MLP neurons of a small language model. Each row is named by its layer, matrix (up: input weights) and neuron, and shows model dimensions 80-271. Each number is 500 + 40 x the weight over its row's rms, rounded and kept within 0 to 999. Numbers have three digits each.
After each neuron's rows, "fires on" lists the tokens most often at its 100 highest values on Wikipedia text that the model never trained on.

L2.up227:489513526567464612516597511493554475517512540446473541425506454533523585494516519493488469466519519473516435517502427467481581530519479566517537529498536536550453571465494499457470589551460500528449528556487437499514472433521462445500479481570453464498506494500492488539499495512553558530467519481528497563461497506383520518580562490458436476513528518473547491487516624559501433521472494478463492472385509556516536512478527563489480480461487484485463439473483541465495529463492498520510420532518520483406524552499463477528508561452484514514492500477531465549538486482460484467
fires on: "h", "un", " and", "and", "at", "aw"

L5.up693:420526529445527535553480470545493499437508490511515536510512475457534443535490476504465496534550471523434549502490441494513522528515500486469539500446533480501498574439495365510559532479540477467503499473503523475559511613444492471468505536560519520530510471530467456549541577515489490562449466480580414470491481513595478549488512516525444509500506520464497558572488504458505496559503537492509569510449531462530513551524534503485586429623492531484586478488502498495557504421489505542410591517489507442536511494507504482517519464469535480431551461527497523448507494539463458572
fires on: ",", "-", " –", " |"

L5.up617:455480494565556493477492498494511560398576437527451559490533443469531504544494516494530450531448565384516509515485490499502481482457459482469472535494492480455490432484488524501455550515508540457466446452567482536488513480483554413518447506490489469507547509521525516534536499473504484450449475483457491476604541524486423513464483531469526465526447499565530493523508488501532480518503534487500555548501453468450465493524528503458503448523570489455553579510532514422495518490452492445515465497542420523490519527538487455457483492557463431441457510423505521438578493446566461544
fires on: " the", " in", " his", " was", "==", "'s"

L5.up1297:497499562556467466551510476506507531459495419520498499440488557521451562499442489473484489483482524404491471450509463514532529551424460513490517446467525418475436460532453493472486476470538463564495501483524467570424552456459512435560485578469525480519587462470487480504514506459453414527466543510468621464481587472509480446438538479479514561574479500597471464586590479503494578502540606475551510492529509493510493546467435485453526526545441503435530504499524588524529501504435526477580532447531511497511426469545461418540465539534566489457541499430526442544390514479528535572
fires on: " \"", "-", "/", "per", " un", " ("

L2.up836:511509469477455560478485519468415461378517422495471524482430502518510537504501491483434472542513457522488474452537437459503545479453508458490498492513445508478521589507433599521415585504541505457512445501540523447558506494444518478551434540550462414525536487506459578471443496552449504494577488545452477504492493499473522534514503440507502464475496440541449539489485404564476462556502495490553471470512506532496464446480503438551508461487495448461534469486537525479513531491519526509462430416514476507478529516534469582536526529457502561546472492502526448487522495553474567460
fires on: " |", "|", ":"

L2.up1184:476534501501543419518486525486480495455510485497485529444508490546532479526451520476587527489408420457498459515491466457538538444464518476534511466499501484517557495545538498549413467503458430512481522462560544547507550498472524427460556486437509438550529546542572512533446447526470483574462490597425421475452596469476531528514521520539468510525488466503531539510550563423467448529462507487562517546486462514565463515456404546494552461508538468459505534513482561522586461439406528497499472498471533490540459563514507470438470487460462533519534571503488474524530563452436452463
fires on: ",", " with", " in", " even"

L2.up43:497577557532477541532489430521519529565454514501503544410480547459513540503541493516499544514458558484554565487463482569535518490527473524474502520511460514495529458502505574536568495521467416505533515484425501483495457541450539518505462501506468496432437546530495481441513506513613467457459510458517499553496537502446498536564521474493488521509400555525503575427524530516591485470507512445471553461479516466527529524404495557511488510473512557429478510509606508524487552506484448475460444510506433519446521490577489549473536517467515605522518489443453589532587526514508489519
fires on: "ab", "at", "il", "al", "atic", "and"

L5.up802:459520486517507449481517441576441479496512430477552476454532479555470483502533507442437535429535481508470542541507408537472511554504535503441476527516511469520496496548497523459567526539501444428482476542517449532516485426496537443533501537466497479498513506620567420439558456473502548488498490464490428499486527519578530468521566436439539547519491487530476540588518481544441504557522517498464534536650479513518518529459529451543513478530516510594518387461476490444545431505472499474402469458542509531546486543576465425518489509454497503516557501541485463458462488542476477532
fires on: "-", "/", " over", "—", " ", "–"

L5.up1221:382535560477495484515538491456516583487479542505475498517555429532486538531480468478480531508550497520538489491509481487486538580484495465499489611447510519441506475580503411417536462553470513484475489468504477556489490418413483579427505549452479505536501454482554477422501474448549528545416416522491500508501481554512563496452544460483525555538460473498518510546562583531457480472505493470542547444621549450581526425545451563515422538499505482462482512525522459540555470515444478516453452477533486527532506529471516506505560559464511548568463575472526524430473485499469518605
fires on: " ", "-"

L2.up1243:483526542444526498529548463496480468445521480431525463483476539536482442476465501560433562395441549563577538525508516498560456489498468476511511579486529526520493496445473450526521505496510510476468507424558485463539470584506483453589541490522509464487496499510493555522466480507531487495556543554511470423454545484527486504493538421496566508473490488487590478473477443569470552459457518524558560525517455524462528552539465491473429576512512431480464525475408570462519434504460471467551540538485499570536391525462469474485461453516563534518469501440491540523526514538523487594
fires on: "b", "ch", "st", "enc", "sh"

L2.up225:480478466558553477455588528479486512465473503479474455419511477490489526540521518554527527501409435420535468421513577494488484468443491520488554460530490474459494479556495562456493469503498505517512528405477500479505534580497552506542463502543503458510495483565533536508523561513458432503526476505424475472548554460511525437512520538511511501542510494490541502525500519543444454444497434520541563596512502501527503510496458497451480423511553528511442593442513411535498479507485503454492457561522516420490475528575541498526494481460569538447486540521493519489471469590497440531
fires on: " the", ",", " a", " in", " to", " one"

L5.up1363:482559456411574588518455559480523509509470473542425554507510517468523536583502539491475543564533554455546528516444500551459516477510631497566563572478512456476407515500475482475500440503485523529557526501463515496510548518522499430517492438578468544509448522487505437552542533476562491522568479527485497484508503475407452542448490458494416508450524523512468479565558480530431509490551557475504481517534533497468484575509538531534470560569419499492429505518443438564481463493495491390526522484503465557447440447502521493441532489538471461486547540464495574470585544543484462566
fires on: "ar", "an", "or", "al", "ol"

L2.up732:536498573472462514568493445451517469472444406434523567485524467477478545524522505463502512535492550542554540486501493525578466421565448509490566507511573494507526486492503504510496557526485530542539509505443458565459501449450501533473490459465500496569566511584540481546552542547395542586473480511512466485546534459477533517492556469544518503527471456546518465472463528509567490462497479476506505490567509514532501482468510520461524511515428474477532473558454502602522514539536523493504495492504543613500524510545493569471523499468540481611498522543479480507486467516581510560
fires on: " May", " June", "ey", "ach", "ut", " Day"

L2.up68:424437395564511546567481511524428536437464439507525539491521488483545590562523495495452477618550477486462530477474499504548545484531488435501476546499545442502512480489488539435519452466435453554514483468546514405494519466469433485438509523487444463509517554561543482461513481457484451470514485557423483480465485501440475520511544515507505512474519507602481493515488484508554459492462584470468532477549512574488578533501526564485463475532486484551468524433416506522496488553469467521515519482474487546489512517466588492434499480542498516422498492521522523490514516523513433492
fires on: "al", "re", " Pal"

L2.up1061:506499446573528506526533542523441490502499479455514512500485514497470537477522537453561583471485558504450524411511509547465561459477534506444522501511478422452501550514469483494431501527580589498474487454495551507480532457550514550531508553561447453486535519495480417507510554499463490590489511541511518492442542420529539518466554564514573555492483570542421541481488489530441480501436515475506548520461507473418459403528579422440560552495498567537520499461497578490451487461504521441533484513479591477521497544500511529512506515529554510518501519499471454483548438527537581487
fires on: " |"

L5.up978:531489536456486515498453514496449547560499512461430558520555475479537535442561555504541518446507501499520476481465558541503489463550504472550547473448511517534504498509453524506496495571513515586501476502469472479529476508495529437534517533559573455494473532500463391468458503455515575479546486552546427484505480510511481463478529477504507507491555516544440550488549404411470465504465378534434513545459539594495523473548475555506576542420517601499510511390566544510474424449442479475517466411516519541513411530475490500546440495475515545460490589478581577497461438489470542513
fires on: " L", ";", ":", " |", "|"

L2.up527:518425438412546561518494564498523516510517475492527525524497486516485494467557461452543589518470495473537527491471575473491484475437446471479492449541523448498579466452523526473539525550517519487505443429499444497513469475539531509470524470496491504535533478587556424444465430576538431415513543477547413520450540460507508491484438535502502520606530461501527549564538533443502500485542512500534538578520558513549491465581464535440449542458537466537476524463519475443503424461477454469410513498525453454465527502526507457500544478466507495486534550550434520523574487546492426501
fires on: " of", " at", "===", ":", " the", " from"

L5.up513:503466494505552596530532467455518471568509491481518517494481528488481579490462531508529488513567506545525467502479493476469514474544482530528503527537473453482473450504487502503481501513488502506471431428568451543554436457500558432514534599472519455471520508448470507482431513538577518500496502473517456479525541501502550450501567533438566426512471457497461522536552447508480469542513506476564518529473544526503537451470526519559490566509506560439511509531539483525451484466426490389502469533530438587514500560538458530527487537465495525527553515494512491516571485538537552420
fires on: ":", "-", " sc", " |", "|", " Inf"

L2.up243:462529538485417499443457532453492482502474495438533546444539495525513523485496488550500518504568519492538522484452518499538478552519483482528502461523481558463558483463490489491514530517549506544519503467493494505467555555461493537537409563563489481523511486445546556504493491467484535534410525474482470512486526562528438503485528513516531570510475491606508525461467498545524493526554513488538630464452501522533450488466466528521551475484569512522533472449549501518492503487481544432453603451531513514527538523471515436485502526492511487374493536460507514443520442589453528497
fires on: " A", "-", "w", "-b"

L5.up1036:490508460481527514411461496560463574523478574493566455527500470562496472498464603525424561499543486439500466507504538429509467481533518577417487506445440505469535497483496523482439455507582527534492500486519446470526536531489508512459496544476501460427458486532560493536532521566509506491444512537519533488477575499494460456546513527461535513531487566505506507520480543498554511471513470526469542482514549517524547547461522478473589571534461507430468500477508524508488540445487435482593515442492498523492507549520444565507470510548498536465509501498486507493598471519548515523
fires on: " |", " \"", " (", ":\n\n"

L2.up1012:503512384501471568516474564488491438489550481491573467484454454551481486459528517525557544521490527457510528476562521540521464495468467532466553532479443467461479581488458472447501509556530533527485395501535483444420554495509498510449525506548455505526458478490487516517470499510529556463540543484516540477506516496511515497502501509469584534544548548567473538567463521508466514511460484479471552391545462511466519513504581420449539501561496490537495525510585536495467593539489440513568493458478559547484478499547406465549475555540477558489503483491495508529460518508551559443
fires on: " |", ";", " "

L2.up1250:515436530493520455488477514527495438520505475481477498471472503514488554482561528568501487464501485500532506479505498503572510546515486475444488481419512464514461472488521519529566452585484502408474471534482524483549449502509504564530573486585566536451513518489545443460463423604546479461570480472513458572453547537482519577501481447556481495440404480505518529514508530501503430474547444519505522453497515469495524470519489546472548551515463530441484574450543503535500534474579499544506452482477494447452520484505514509523565521438489511439490552534420461502524462477469509504
fires on: "and", " the", ":", " a", "f"

L5.up1432:441536454438428562447508424540532511427466506539584508570517530558501474472456466518454516497501442504457505442480388518516507432580507434452475504463465468554468523466462486487479405452557506532534484468497481544472422481510484499408509460551452483535561466502512445497521504450571517548463513538545435485423434532536467496447531519588458471473498512501545512487549471504459471470547454464469508475459562504488565534554558556482554526497510476426521494485502438515476503450496493456504581544410503496450500458439498554504526525554509504449536467534475498560536490462564544550
fires on: " |", " ", "."

L2.up1487:475554507484442544497489487505409513453507510527557443481567408531527520449598556630487528582472497474504503481473415501470534442484457440511442525500436480523480491486522526502469507478565526526558486536415459467461536473509520460491508537446484458463460436504576543457463503490463487484516507530458416425458537477534462491512516523500521522520498559483498592489543500496479490488528475503466522540508531512495452500478515474480557458527565532473521476527515536533530461482509582456486476506492538460519439486466530548448518510503463494450437507548479541559520506490447499544
fires on: " |", "|", ".\n\n", "\n\n", "\n", "===\n\n"

L5.up1247:408533464453496528523579587573444478407414497479540548506460522459516468510506555614460571502491458614522514479510443482518534485474427500529420539552477457477408470546544507459527466474481568474507477412499470486476493494504522490536534468561535500459530513539531441570493501486528460480464532527505486505498464465488540555453515486540438487508539456488560585519468406490538492481530510459421514501542492499475533456506450566525532480563518565475519530554446490534511487492537496483546493530554555538466500514462501496554512502491511538451477454533494470487533411503542544590
fires on: " |\n", "|", "===", "\n", "===\n\n", " |"

L2.up753:465479520441506555485436442498471545501473480532487515554510491470523526460538514516474565462491419513508507463528483446542480535460518496478525595456530503467574497445498468449493575472451445546453505564500502512427574475493515425500466528438470520517496466498573477457511411455475548457395504553548431529550463495567533576438508466405578526548467513495496540437528543468493456552534472529511558583516466500462488497502497490564513441527505511538478408562458409532446481488512517493443499475465481522520484530496580453496520500386504515510449496414495493481513481520401543506
fires on: "–", "-", "/"

L2.up112:549506428528518454532506519530485447432511408540523463447497480460552515517491551534465491519490510503561464572479553445502472424495496571472493485569500446459416550538492473471385437550485527485455532466430484551563522513531575475503470432493532447496447516466522511512506516509418498498548429512496434470451508495429503483554506507408488493441526512520472464567449481406520466488494537425474528524581516474507582509490530536534479480550489381495473425454487505494515542508520533505475488492503506480518491470597508497516462502472574485557540489460496459549511533493454460485
fires on: " in", " for", " at", " on", " after", ","

L5.up1510:463532538562459486468507495543506501575525487537500532454454541475527530511507435542525475490470495480537522504484523534501491462521462498576527493463478510516441462526472469417488496487476497493444457533501500524368482510463538495490582511412469521496447503510467456502473506457516561505498479549478538546522590502531537505515523469482434577614458500490516448495490501428454503502465483486469532601482477527450524521471479524445610487549497490478517452580529503510558612554465492564501537448468587495532518525484442485547422469576464495535453450505480554548504496504569517523
fires on: "-", " un", " b", " dec", " ass"